Part of a small language model's weights.
Size: 11 layers, width 512, 8 heads of 64, MLP 2048 tanh GELU, vocabulary 10016, 45M parameters.
Architecture: LayerNorm before each block, rotary positions, untied embeddings, attention and MLP in parallel.
Training: a variant of Adam for these matrices, 944M tokens, 7200 steps.
MLP neurons of a small language model. Each row is named by its layer, matrix (up: input weights; down: output weights) and neuron, and shows model dimensions 64-319. Each number is 128 + 32 x the weight over its row's rms, rounded and kept within 0 to 255. Numbers have three digits each.
After each neuron's rows, "fires in" lists the words (lower case) most often at its 100 highest values on Wikipedia text that the model never trained on.

L2.up530:073125150055157060106149109129147134123094127064115132146172092163112143147164119156181121096110128086135156105136207083088088088128138141057136126125128138138108153141111062111109148203113093204096109204110095101105128126124138130106167084093143191166149151127128105133156073112155079149119104121118093118156064128130121113094137109120163122208116149150120049126139057108115113195186123086096120133102143139078144132151128125115068125131169095092112107078168127133160116165193119143098109121194119148057137100178199154096098104094105131096109129098161084099165048150132138084138123139157140170183070111126142151108135178106170141116077163130097148152167093084147082156096087071081210119106130113080152124122141102116118171129125100125145110145124186103081145165080163
L2.down530:106190076130139102123121097110154100113118180101108091140202096164145160113139186113122159122158109133126109107108192169131105142120139136118163129133033117161089173134183107131091160157151106165114124128159122157182167103077172166133173097133160141123070127094111110130150113110154155148106161137158143047137111080145116107140098116068073139156119129151114090109073160173123109130200126137133114161144144125108088178102116101119135126071182150171079088132103117089149090130100087095086116154136134094150077188090112112142110121107128184157090162130174160114114185127116150139147096118134146105121138076106113127149085097138117116122139096137094121169127172071103100095129130167144129188150138125159102144071209140130154177121122108132131209171136113205151089135125098
fires in: "of", "the", "be", "blv"

L7.up806:095072063125119139181173172138116070138152112035155119129126094128080140090115133094124113088075092103147152153111141170139065155155110060109157128106145113106174143167091053132131141154162095141107131171080102115117113075158124102126131134155115082144157095147042099159167115097102127124126153163199115076149096120140137063142127176131130112092147135079124144084136124122129138143088027119202108115127147083124073151106134080146159131113129195125114105171082128106170139103134134114129128100163174148141090119113182116104120072158117124067082086106114071140087139117120121138170146066144111124140146134166152086133077163130164098110106183149141102159059139095192070155110168136098135157108189102199112096141146128119088162132104134106105107091159128117123074134118111
L7.down806:139088103108072125102114073152165114140166146147134166203189115112125106097132049123169119131141126166104149107097138091121096145124125120143106101074255164156112127129210152144060149159146163099066111101156162158163075070182169166096136104169141118124113162155146109130160103167122159107109148094082177083072154131092140132123141119099086131137093121119108162109132131128099160097206102183129145147123158123118096133187153141184034048151091125118138071125096107141073170125084094129103167126143164122110163133143108111120137178115118136084083120185150114115158167126102138113101154121177166122130120109136211157134112128110132156172080124153136165082158197146166097130160134135142086128116115226125168114099144152190164158141098129163151114116155150121158124107156105
fires in: "is", "of", "from", "at"

L7.up1146:110149095106113106136198156119125081121090191121161117188110113078122121097105125083108130086113119138111101128106108152064073096067183117146177152114142168124152163121178133203064137137141157136153145144120076089152140085200171136121161120111094108196110074164082093117141102143087143181154173091096116087121192101122172119123144158090081087138157114129144140095119153202131132143093168110059107117147121148176106155102122128119159157120118115157139136129178129088137089138109133134122084128103115123156103156126156114139094096129140132113107137067146109139182132039081153102114111149093141163147120090101164136132083124131200102070091136103159107164160137077155155118110107138154070161104141143139113069149122151063159170153175193136075138124061183179156142176134095
L7.down1146:161092124100046135146139147135119130125092089120135106100094139110146095101157072106102145127144105137117146107138147154091111153138099154143117183082255132145182153137154110128066136150110136122139134099110133122125149146115072112194126176171156132112139152132096128160090111116173127145137142153156136135160131147117077177131113145128136141163145161135121117176149102126196145136131129096200121043134128064144130130142081060078132106118134156107091207143034115101132144129110085144119146180153136166154143096141153108126122117106194161082126129141098115100099103122140146139117163125177169112167147097124130121155103166131147114103102146135071121138173147104140144108146092116128136110158123141094058130096174125168142149126122079147093143153083167062144094105125086
fires in: "of", "a", "from", "was"

L7.up26:113096117109128143150187118113062125136153133088146184118144098105114169143100130141070147199114112132148122114072094164127066101115168180113180108129131103178175111118109123150135153141107143072142115036079151124150097089172192180144102119129109079117154106134093126134125116109108085128129146099133146111087136117164173096142118163133095149185199134162170134153157127130198131091074150167176073154073126097143087106135110093086147084129095096167149138128159117129167107104094125181069084074136103209135116152103137124156060114194094066122081164091097083173114093085139162132127131158092137118170132140141170123148084149143191092098129136110147134135176109149173160085168148110149179144100126127155117082090092165110114141171137190097181114100114137132153123126180142
L7.down26:116103120145027129117108147091145122118125094128116171109061173110154087124141115109150114134137145099108122106138114097132102079097120158129156149114255128090162169137170130098154137143117120139114142056157128166137145152200107132128151118063104091151177136120141128127089103145151167111143134110133155107111086171188127152057096116154084122175166089214135173174155154112151179109090121117134076135076102109155100120137094151097121152105153180108137112125124103177088137181096143164091152073106110128202054156164185028137123083125125117149136105111113150141120169134128062095155110090156142091083136105114143107180182119106128133137104137172085062106161161133199110156137092172120142104114134143125154115132127115093179133088131105135107143170119078104145126108160129
fires in: "for", "as", "of", "to", "be", "only"

L2.up801:141165105128107093113129128097127118134082086156109119096163092140158093099158165140115139104119071121120099152096136135117134115109123185155154124168160168127176140152159091155144142096172168108129114066164153104170103097096181113115120067092134144159128131191140098114115077095121127146123103079131092167151108119187159115170115128093181139120208108130187126137114136098091133082053160156148082169137123181129109105131152142103157186146129074035100111183102114158139134180134180123086124130131149073133072106121091110123164104138125124171102100145114124120175141072120109118143141116127164110169096130096112097165164135167090108087152123106161123164100112154105125128106168115152106132114155091160139171151151095160109123134116151116105105106117095123107188137152151
L2.down801:107132134117121120155133097124181095073156109113172113148086117157126156132108106143163132174101155120157133143151137131130152146131135083064127059098123091104082139121086141097153124153086099165110149166083120089069162173148100137088147120163097142102100095059097151099105183145133150136111156125123086111136143127066119094048122148160075148109104104134077153125080132143155115172182133104091133152127106100148165109088100117157116122125124141203170104117169133122151113082144054160154114127147161177135193135121130155131094145136098121163151126092168114161131124185172137095113132156120102155080136110134142160130121127080158153168119145155098160096135160078119144107130095128103135136134137122104196104119116157081158116117147105123116148137159146132137102161135133
fires in: "5", "9", "8", "street", "downtown", "3"

L2.up1973:133129178107148104109164133069087099081132080153175152136169019143124116138140118053089161081115058125145090113181148130140139089119089134113158108174095158136132067126126137158122174173190155117084137115141134126159111089185087142102092106152108126114109102133151114120166152138160114140113128100123117125114069082095153131140083129131157165156152070092140119118153065179131098168141127158103139145095099086089069088149145184144168175112105101101107109101135135115122181166147103093140156123116098171134127146083196168163155168173121103139097084132117123167159049106127101149088114093126114153150192163169142144136120109113041143147118137142122125152181080117166113073104077086166120150102108071155101081149120081096145150126115213128163130133182120144172081151196163
L2.down1973:071077173139181147130168111089144114063125084140166175147175167094107124163144087136090107149125160133085134179129139131167064082122131091131147154152116115140072117161105109131109155146152104082126137079097164159136108104212117119162112152102126141130114143111159076100119127126165121131128160106073141067114152069169081112156090117158112125129126123168123149152202124117084165161070118121190157115027121128144135083132118122168155122124093116157172125104067093170151135161166118098118114151118135160175135141059134113122132166129137142151136160151131189136104130117109100167139211164131142107136175102201121150129080106188107152166103161143153123154173136055130119144084129109158135138158174108128139129113123127170093153042104173137161114139162174153076117142146102
fires in: "most", "to", "for"

L2.up437:113095151110115110136139133137122109149153154155140140152190071123080176107147115098141112188112082101070148134201108111073139083093181132178133093099114180138110107109141112099122134148185131128098153103132134108105127080103159117130112054135122110180190143115077155094141083179036175130123106093118118126137108069176114118121090178085139096175095117151083145177081082170106131167164131144133104140111164029090064103132143129148122127164171131085127088084130095085115110110119154148041119140168143133106149148140155114076132110111109087106118093141100086120176073146173074124139122074156081122131151099193113136113091108080144159137134156133104121149139143135131063082119174149120118137152099120153141086047153121109122115117128176169088119149172170152091108179076109
L2.down437:114136113109119164129167146154136088103110108054156132106114115129133160112149143150115169121105108097129126153111130167169132130110101125123155115079000098154172150059134131132078104099082146118129148139159141146096136074180124120175165144176100064142129127176093123183130104128137136085186113121124155131117107134156092109159123136098105147058116140102147118190117115116056080103149116142119178119190172159108148101098094184162171152081110110175114212123107152123149071121175142092112224103098125151098140191090096105145064162171140131128168129159120129104086095079189082121125149138168113126111115098108115120188127100122086116108074100174092129163125175122142122121105181133146143131144131142133115148138155104130135107137144146096162098158107185165165176158111136
fires in: "2010", "2020", "1990", "2000", "2000s"

L2.up4:112108168127172129141098096129092117130116146112150152132084093119107139111129143113159131078109059112147147108148140127112133101139114106064123115141118151068117150200096161109115141161134145134133106162101124078168153164113163138075167040135094117149136094076177101096183079165088108112186105134130102128150081131158100077142102199149163121164178132084127150094138057157088132148150084106089091121123123106050105153123112173124122131133129164155102124130133050132156093155197092113079138128097090112060182089158165115104129102119100077180126087084128112128172126141164082074102145138112129148166135155156132058107160147166111132133115097123150176158157160175139174150131126101087177147098083133167090154103178086110200160121161138185146153134145113079148111168121173
L2.down4:096181170134071144094173164124109115086163157135122138149195114156123107141086130079148204155097134087073142148167146132177090088106162112093100174082136105166082081179115133114113099061118153140159127139068062180113160106155109118085137109092122180087144104111142112110112125088141154168155104138129117078137090093055103175156152098163164130161117153135149160144157164144082086212113118122149134091109064147154150143137147115131151086132119131099130144133141150146105122140134133175125115141083080063129180115097106159087108125118179163146189099125129146094157151127115092169118080123096154168193113141116182167117098098113115106093092098136104136121126166118068167117091179137172081125118171169147125147133100150112112148093151112084106112104130064106098135071159097
fires in: "of", "26", "into"

L7.up1118:108118095138094114143084126132064116165097178125125091141147114060107104080134167154067248164168098126102137103226122148144120187142180125095155137131129081168154141102159109101126097208119132122160102155113110120147136094134121141107102149144084135082119101100141099148119169133119191119138103173149180092059119159140178092092131138080158207131129106138163125124232151115142106100116148123114134188110146140155127117133159179116124123143082044109074142141145098113125148139107135164146155138100142093132090149146126131141102177132116121192125168093102107049135094163139132127091084067175122113161142126120159094121087177156101126128170203097148187104121073140107113115104130072171168134078077117108142138103121130101102108113105133118135144122153168094137103135160113
L7.down1118:102110104130125124162131137079113060114150165175179088154115123140125130126117167146147088073163178165158129089093131161111106118122117154094084155122186101135065123080113061173103113133129115159106188105134109129070165153085185100141158182101120190127073154098108115128062093137083149099162179090126157116095167104064077183147141127143124114112167127219164088069091122144083132149097124153153112117084080095123080093145075159146090121056192152142124175058172179167151144098155131155089255142098113166134042141139069120099094138163108176122082142108090147140143171133137131099153140128084153136098085155157067101116167123140130086134133117154171082118148150109141106105127117082168146138130145097105107136105099164134176146110075166117087173096063136121096165125187094
fires in: "on", "10", "9", "8", "13"

L2.up413:167117134148171133118153130107134131092164095105133148116123133061110108119135120096137125125074122120126113129091128156064133120172152169080141098127101146087116101128125068117106086154165137111167157139094026134167150059063157126155165100146114142132113080155158123147116068171089157188169057157085096187151130116114118069094153157084134122146127161152059159156137070176171151105110130115173077149186074084155105119070130198141108145169151102037115141112128151110077158113126187120075130127100122071150132108171221136130057057084102148147075141134115038110144116121131133151154144127171077133137113160139140092173157114080067137139148183136164145155149116114145152098087114095125097186125101090127114150107133088075138118088154144164117151150140058144164156184149141
L2.down413:101107126148175118158114167139123124164107152131184102119096186099197134143126185101133167178099129072126068097151148148094180194203084105174166213163055152055128155142147103123167136166150144123120175086131159124165098095088105139129111105167085054100099138110086127097114091102097176151149147146147124112112107102137140123134108079164197125129118114142159159174078111111096081112145119140191108093085103091153093164142127154093159089130151128177127098167122123088118133110113120099135125211093098202099119104136135152077105104074090103168099145080115112110151125153128135116144142164154126103141166154145109125102187074195172080074144041121114087166119166103079139058084149169205129169133120087172072109135150116141154135168139133131168108124084096131166121145111132
fires in: "6", "1", "8", "7", "9", "3"

L2.up1099:123110095126133144108125111137103119105099082084116133117130107124052135082123118084090136064100110101116142121102124142112127115148136183092178075166130156157174114148071110140112136114140128174152131118110132101093108084168170146117158054132079124130192084142086142083152116119122174091150113061119157104124128072082134067175146143102128087147073113066106179139113102194143137105113136146183154184152138105108183093108151192100153146127182144082097170146138149155106096128102134131153109145109143130135113182185146135083160131158117092134114065077127107132113084110149051084076085143136138105166160143171133150127108152098104130129134146123130189133154160126194118070101120111159167108113151121151059089096116128108155149136138150205150159147140126124150123166173123
L2.down1099:212085141113065131204127142167070118102112131103119190157116166118126117123127096123126129174173107141144152101085090126100095145150096118140115120146205085161154167162138133069073075159123123130128153163135157138164098096113137132110143114145197077195138109165158083119109157130158107163142133120111107119059099094130115135132131156087112140149105106151137099174126109154084102142132112091110138142128116090194113118179056118176157111124140118150112161112073097174125147127177109163125104179120131164129130194082168119090127154185139178079113174170135155096168111123101112141087134100100122076091153086109179183098114089160061127077095166099122163130129079106143087178128106109141092159100180085197126106142130137160094141122100104163136140131135189181131088108200135
fires in: "in", "by", "at"

L2.up948:124093104135184108124120149135159111162123114114159167170104150108074173127128151174078143145098095090112158133101119156100118137149115090134164135159137134112145089066135148170099153176108124102154126090095147114170173135091129096134123082154118149157082168112112122094137142158125219165171070121101122155149124142145096048141132106118138114125117147141118156110059138119151109089129113030152095164177099102083088136075112141117160116148121111137134141120108144126148164120100168109081120127108115157097146166175124115136049123099080051120146077137133088181133064133140141144140183111141145142158124161097113122172094151121144124108143143146054183161155087099157109079135171118114079155105147120165137126093151103178146123128127158190105113136132163162136154169112142
L2.down948:092118090096140101148094152106077079100150124128112126123106092067158145144073103161099153166125113191115148087141125131075108129128134113116185142096142144127152158100119116128149097157104116108138131109064128139141119078151163158120147134128184104119095069121115163125155183130132158136126144145094094127140154140103144127118118120114123163079146179117142131099150060079119127136152109163122182098113130114128080116092057144153093127128092131126127139092081109100168223191117089114155076092159138185110189170151120096154114135129154120120144120138094118151154089173123173136134122155188103137128179083122112135130086117099122107092168203159108070188114119105198095089092132158159076101081138116184152168106125113180128111101150068108132177084160080117114128102127136
fires in: "of", "serious"

L2.up685:091175120067099142113164155135103059105128092209136115138163132119140178133135109152120119156121064078156138114113089074087067163091115091098130142169135137133108147106138193153107126149159081148121103180145121067110109128107165118084139128175100173121197098177153126102097115123090149175193126139117134106145137155082121137114099155148118161206089125161138109127152129102149099092131124132116071105167138127064047110138125142164082142198138102162079142068099101148104133158147134088154092089138109187104126096108145110122133083118087095060181182166100124163116114123139143106084161076170112126134127114118152124168160094175130088165167165132111141127157155114108105065197113128100150143128161090095177065109111102097121135122079181114162083131100110112091105117169129
L2.down685:116103137130128153122076151146177110119135136119134119178082129145112096168105133132133121122098095135121141164105172169095142121128153129186172182097078106098141087125120077114112074124143153087117149127103140107155173165096038136121121081152115094168099125101168127062140090132186129047113115168116175116173071169119136132146149094118103151102103104131090140107163114110139119144128122109103098145094110096185159126133084142112099112140104150104140140149099165075064158119145151103181082155151151131121168154149056097084094175147142173172046075091180092089124130145116141139105097089103117155127143075161125066111131117120160140083138123126085092130086143076149132110181153107156170062058118160180122164153122139093133162088112085129148078174090082167172085154121100
fires in: "2020", "1990", "2010", "2000", "1950"

L2.up98:099157187129156106047093103102126093097157125154192149127162124153129119133126130116123131137104074074136104144183108116110135115149090093082118103169105172142122026173102135177088186170134146168119155173070142090155133106168116125138097103183079129108104121104150085114163161142165135140107136142145075151122080150118096123094147120154131141203088108124152162146142065139158106167150137127143150157162149117100080068093166168139114137142156120140015100143106135155092185181185114136122163118162179155124114184144142178108135153183129071128102131098124112151142124156127111177122206141183186130141120117106083158089160134090139135195154144091083139143153071107176116099108107130136143064117075104138147124110170072137056116089170176177142165170161097146166098163158160
L2.down98:104135174133112141118152084074173194157137118109142153134199144132054115074127111104180133150128181105132139147187075046142067080143110103097097129109141124108037117150137122108095151105133123108173114152087149154118099145197101102123144139151123107104136064077147064068187107150165114112111097149148117114156160116073119116172113084134118160133137076134103154174171117150122129155140140136183123134106147115150152132117111131117142103146134126157073102121081123156126164142130128111172037093176139137144106120117114124126150142092121159154161167156097108167125141160125085161123163146195139154122181129144103194161110166131084111174156116118157110108134132105168098109086161156137139189121122091125170103104128074099122141081144187145145103109117095132103186135097091
fires in: "to", "can"

L2.up722:145098147096127128136154148107144097164096091175127098147110137204167142155081144153131155159104097123113134169102188170059097088092135100082215114109107151185130153127152083131132123155118093149108106121081091098096161085107107144087129088165130133116148071138135146120083122119143119116156111091098179137145124164122168051155177096187137115142179144204134137179130080163111112107145214095161161165165116156130094167131188150118082088120095112135113159139172083116084142130146153101115107088148118165139140157124146108076133107120065138120068120114109121098165087148110142104104200090146154148155143091151161046127089159078114146110141128141137174163133148171136165086146122086140119143089148086170184148142106087097119134121098177084116115104126106137128114140145191
L2.down722:111133144080162128105135173134152090087095117142121055153048147157139115131116128096025098139176109128090121109162127190123185127151148133104189116129055114164092157089139138152064183126083127146089112106139129152091169145111135106107086135158159124091095095142131086182122101145163078117168145115138129127117182165108121081109118143143134171131104192156152148122068120105166070153160135133096143136076135164085153131125091162138135133111124193191077109136166136101102079138142080212093184144144116105167162160144119119121154158187067136132113082144133117107156136122084167111135145095102181129112119127131134130074135182058102148146129157136098132037131128173109156163141181142105100133123162096165177168197149144141110151169131144138177093116037148149133139131133119
fires in: "7", "9", "8", "6", "9th"

L2.up2003:089110131091136159155105139098145141106148090137132123129100122125112216128121202126162088148130085134102178175090178183153131164133168121163116115137089171164127140098156143183109141192097103152117113125141078080118125117161063102092094096185082122115124100110100102142115129153175187149163100141148179113149131093077127125159109140124168135153111143124078149130169176152136115183082163024117144121175070125151111124129138152088153158166117070117077141117154111161135100148102132143128089124134111158123068143091159127117095088149069066135122122149100122091140089137109118135114185160109164160147105080118090106159117093124180088052066121099127135122103103064193043149143171112051091121123117110120113096142129145110130140125151167137160164115144111107098076152149139
L2.down2003:127124134113140109160106142116097122091137134114161144227088141088133117103148121159090131108171111155122167081070103087119163126140137098096133200194067090048137157128141118137165076108161062135141132135141185139118100111154117170097143154148153120119148122140070141107177123174151148109154144162076173149182104168113123101059114115108166094099119177126155083101144162081097120117121173136130119095169097146153078126151151148153100108148100135130076183121157055170204165133131166143207056129077117140187136162105142096139094100069100153113106140107115092080082171174136162105134132122137112057134152101089102143171142088161131100112087133214164089139134083138141162118151114096096106095159113108135142107140167080157109141151176135071123116163088114090092077100158073
fires in: "of", "into"

L2.up490:142137088108136106128131158085122130108122167155179148138144103126113118073097138124134147098092086109161117139144158141099118146150205163134149128190127109173156083085153097148135160202169145135100166102126118135117163095188121131152176143174130125108188111151149121104117112167115120153110138103156117116140078108184144098159149114118122215226094072062128141182105139160060128191059138131162135145163088099102063120140130141197138152154116123093080149147160082122127182124135164092118147161107112175149093140158118128102166125191135045156089137089088146142137103135183157091083153150153111166128160101097134108126116103133052125136117114101144145096109134129145103040160124101092144122091111113125138103126123142148097130128144208104172118146117104171152137164180094
L2.down490:129152116139091115123125146183119121145160154106103170166092127109080150085171108105124105151178148151094139145122052117150076155105110099135129110138220111143140128134168112092057102148120150126128165120108163165158096139137129170154137111133193113150111121098116046113152165177157079088165119172132145088148134063155104105103154114125132135142121102121119127147164105105165157101119118122146098099097082102087150105226080196124104087128144141152115110109125092144093188104130123090083219087087162113151074132134146108125183160096145144159153153078122173075135147147092156164151131203105126119065163107171144166133096133194071092117083160146106075103153096092177094137130119120137119168127098139163106166139159120169095128129112111187196143150113118121145125102148132
fires in: "on", "in", "to", "at", "into", "atomic"

L2.up443:159147129049157094106174136076096145128072194108139145116151116127090153127080213129162110114123124102146102123126104091144143156174108120075154114159140145152155129126157127158140106148140162142171113110097114115140084128122146098140084122113102117129091107170189112089102124075085184134153084192169131078156070100111188071171086136071134173158146091167084161167162131187103086155120122127212097182140110203089089101158163127119144103107083158137127089155102110178094094111104116145145111088115116088130091177143110097117123068106138165125124061094165097142143065135117131070104104083119125109160132092127098103161087192147115173112189139173165102136098140095128158128196180150102087134083143105142155177166097124104142129129155175147117120130180092166094088142129149
L2.down443:155103085166096156168137124154135105155118052138127077197090124138193105135195070139096118167124101148116129088148159178111087119137148163159108139117150147094120147104112112105100159120140088116092133078123129114098198131120120129066151116091135121169154169127084129167155100105167051095117169153167103228101138150144080169099151084136109138078107159080160107087095117074109090132139102133019131079035172111119119123095130137157102164133129144135122130084216118098179071112183107155138160124160162139147170139129121106101124172120153053156100173196130170150109165131164120180173164129115100102091163156155128158084172048110158116169152138089160130086135144105089132113104077094142157078167153131154120106122155161150085128151131064067106134116075131078146185158093139
fires in: "9", "6", "8", "7", "related", "the"

L7.up1209:119096169129129100110158156189107156129189141060085161135086093109120149106144160151082172109138152100169106133138121132140132065130087148079125140108141192114108134133156107139120155144169097096112165077132144113151112072094157189126084093121167136081068142141124089112137171143119122090078097092162151127111139072164128136173085177094154180120091109182155099085115165128119098173056150094116101140097191134185166134088151166153172097091116099071143102102153150118135123138199175155137125127112128113179098159099126182176091112130142119190132156117128133090146143114150153187132103080101143147171138085143118142060072143146104120087136146133156099176125145106143088144092098187154140098121133114164163128078110181149139169134151156139106095088071077128127161145129168
L7.down1209:204145112127127153153105121067100129064105175120154082095106121167135109146155085126174101114115115146145178186119156127129106110126176125141133108126217113151147086121126080138132113202095185119109183181131158127125138116162094108162181164125105100145188087082096130130141093152090133120140134109088120137132192169107128115128148146143083095114193109165047169108178100128089139155168086141121142172080121121115086165146137129074119152200121118174108119113100152134206153115086142103107224161101150175156155135151158155077145176082124162084121149162150121122116096130133119062127162164140097098090106086175125124157211124092134127148141124139095164082117126077125134099099150112171175116091174149083093152128140133107123093178133096141111118132146131131040082055112104
fires in: "to", "by", "until"

L2.up664:136137148045115148116135122210147088144105113178167127151119144141089147065120070115069083147139145104100170191094142173158131142161183148147107163154143135134110145127126138169105069220181129126137148099110114118150143083162122137099158110123165134160125093135071124132116058091151119167097107172115152127104085079136097089125187066105104100172128081120122141164126173161111155114091113122195166144155110169150079107131174112170140082159090088129103110092106106109158157110094159102119041138171083106116146112142161076103140102128124092034108143117135109135157118129143146117163145154177098146156169077199151204155121163173111066089108182164101113152105076065172060053179135119058078169048098101159129098120153101127160119107124124119119149084141102206122128143144136
L2.down664:167163132163108149103106063215139134088135081188125126174029134124074076125160155118103079202132119122097125221150156085102113146155124130121122151102179136113148145174170112067121052155130102131145220110097168149153177142145121058086121110153210101080138085122161170149076151153203130159061109129166143121162146077188176119139142134090112179128028120097168102099084133094128088081138117092140097075132113125160130165167144107129066132117067183133100168117072062146104155153121122061157077116104152125111117165133147080149133117135221171121149178115121122092199103130149140099102150131147096137106148102173103164110137181147125070078129123188088096116129150067137101138126090184120093124104109160120111129114128155062090157127120127114109114123100047138146124035118134
fires in: "of", "at", "to", "in"

L2.up562:093170095104123121085142130079111080093135086092141164177144109190178144040089123159104146103088064101151156100158141131102165143153191137085137164156107089123134115171137096146115145136131116210114147111094099137095158088141085113153127078099109146114133089164139103095083075109129160095174117112195172161101158138182124056060107171127123149149158124161156139162106155183124084093074107066184148123182077102101106108117169130133135116141087072120132095129132065126061108189148147103081140051163141140107157153180138109099137131138117090081094132113092164112126089179157090125112179135165147144165183120094185097145080166127094145060181094057155089163118089092128086148143163107106097123138082048101121134180147120159101128155146137147135111093196150169187175179084121
L2.down562:127166090111117164107090156078138054071180141090160129158087124191109132076098114170124145099142076132139160120119160166121193135130216118127141108155000115132195170160168105179139122122157090111151114109122182144168153144112086157130094090118156173101176100155143126114107158104155150120144110141129125161110125191133116079077062135112095108072148130149117140170157141127148135064098174104158126080115088127109100114163150080132097168154093092092127157150101047148169077194125134085098123134133117146118137134173115102183164109116166119093080167080109131094161131099144120107101165141134116121106115095122188113180063100092122096092136093034108111075139101119121118173096203133090086068107121106163064137176156157158083107100134064131166144155147191117165124120153134
fires in: "of", "for"

L7.up1311:098060096109109096128126103134072107128109160082143135090145144136111151168131122117091112122124081109156132142105143101105165167152164165152151128103124088121074117148123090123145133116108129093125131051139112163148119162195171155089139101132150093104204071092155089162129068105119097152159127135102132079122103141118156130170110182114127147190167123132155144131160117106117113118087073141184141160094151073102120179143179122090113083153094185115104145150166151112149164123177103127091076052099087161108156143124130160065091146129144097108117171091091133095120167082118136114057112125106149186147162080115167160132170135162136148094145141164091151108186141102176162119197101096109120135135156089083140140154089056175114152151140183082134098124157098144143085142085125
L7.down1311:174156142130105156095105168134181128112089101153160083155113101168144117118140111121199131128110111120173159146085098098070090154125101068105141056164194138140144136098116148109132135180170126164138122168159107124124098147091127099109149156094080146134100153104055136083105132100111098146091099113099148124127178161153153141099122166113100098088105096117117107207094105133085112170143149142127092080096104150139178137140135182146117150112197106131130068180181140106127184146079179188146152178159151072124139100127163078149131146156059133177143158112163155139161121123127162136212104153144149124111135153167100109071120118107100066109214158134105132121134119145123076185152117135122152104097133114221184092123096152093099114132107116138145143103088160178098054080125112
fires in: "a", "in", "at", "won", "into", "this"

L2.up87:138149095121100077145191131033133083134128121193152121114147160098151163076125147131070087113162112113121112150182116104062134068135196159152122107189154092102150148078161162133141155116097082192075107102132118108150112117141092131156108084126089199114115117155087139157142087099093119146175121152110112159166157191184128121115148142144116173110098155162136128133102094139105116095151096140159129085063144104058122117129125158106083126141177153148062142133109086066139073178092153099096083105121105119143081131111153158192115055179173095124175151119099135110169110130145091116089072130152087156209156085128141134134102102155141089110078154131102127130142076071112148090160149139136147168092191061182124065155148094135100154164084120170122096114099122126139105197082140
L2.down87:108064157109123157145081124120137100104168148068124158151152103142077103184112095117149142149082099173115185130070146145162085178106140116133109124129133128120142081145097130090126092112157177149188146108116163112114149143147147165109153121167154050142133124104161081081119142141097133095085116113183134129087113070128129093146094133108154142132150124077107179123122103118125147133106139115095100179189085116149131097160140116202164156072061142133135092131111155128084120091191127152146184150133136159122194142128144098093156156067093116148089101126202094130130154160098195127176200057119201073071109123082099143138102161105133094142172106131109115096133178116141084146091119092096089078167045148083144128092087162081165148080143105161133134153125111131067117110170089
fires in: "1990", "1950", "2010", "2020", "1970s", "1930"

L7.up1169:092143169089129066187155102114060160129122099126129078152136150114118175182123145107152203094120080133169141112198119180154084121127157136130152132093144123119110196140145091169123125095127124086128094119047148112065126090086094117153187132141133091142132076082102122119145139124110142195163127118145168176145096133116189133144093156087151121161142103097145141121177110163094171147143169134155131096075118077108105140096159092140088149129143181129119154144122126133102122166134189131154067116170133175141145161194116145172114125135142124117127097085167134133096111111130157104106178125078117147208128132113108101062130148176191119162114125098083147146134133127163096147194147143194117135143148121152133081095138147121172120151122141096164155106162184159081147153130148
L7.down1169:110148126064014150121104159086107096086113173149163152150188174143172103085177087167177138129159124133140136085110082140099090131144115143150109090149255122097133108192162138122127136108139187141152155088098090149146098108105133086105106120093155148123114135156088092083158141141146099082121147123123103141117087106124133069121078110099129129218184114144143116130077117118155160169093119099102136137090093175088105129083125109135172139138082112139119166132093075107164132175139164143080150152134155117160106133107160142076170146115138124177103120110171128197121137123119129107144158112124200132110071149125122136179118136096115124139123175114078119113147178112107122169112099115138130120093088150087145160124121133130143140095152081139168131132097165111128147133159092
fires in: "for", "as", "since", "until", "of", "that"

L2.up967:135071090115137104152089180115104093104155095152178135171154139199151134128113142098179114151146078156115089164119191130084066119130125084148080127136170102167151155077090179139162196106133167134146151136115117183160144151150114098114133132104088114155084105124153173131096186142099126129182139127138134134065100100127101129165154203129145090120120144084123135112150119096130136147103149108121096131122100065129079155107140187093192176185080147103122090109176146116132090121116105122120094139134148173159139156190066102145152198133092090113156084057138139186137094085159135170042097172122163148166130082133120081139144137077108137145163082124100064126135146143094181128127114126093111128150198139150116091123172093136081118147123107161142161086121115121183197136177083
L2.down967:132161143147133155109177075123134151115094130123102158116132130075067107083129135141056140083134147097134175078138099128142172127092153189114174119106076134102093104133163094139098089150136144130100093134121162092119063097096143184143117134170175114073159144101121099126162065114147140126083099140113134111200168137159129099107093071155150135136140119185154096167135177185120126110152085120179154121160130177125163110160146055167038101077156147163133151162074064111131162152129155103120119123150124078111130127066192147114118085119163173129116174177099120083121159184099131093196166129133055129129137162155185147101133167181146151128114161126129176140131070113169079114137135129152113137068036132151133153122086169132147099134129165114078102158150129117076049101092162
fires in: "football", "term", "because", "construction", "fr"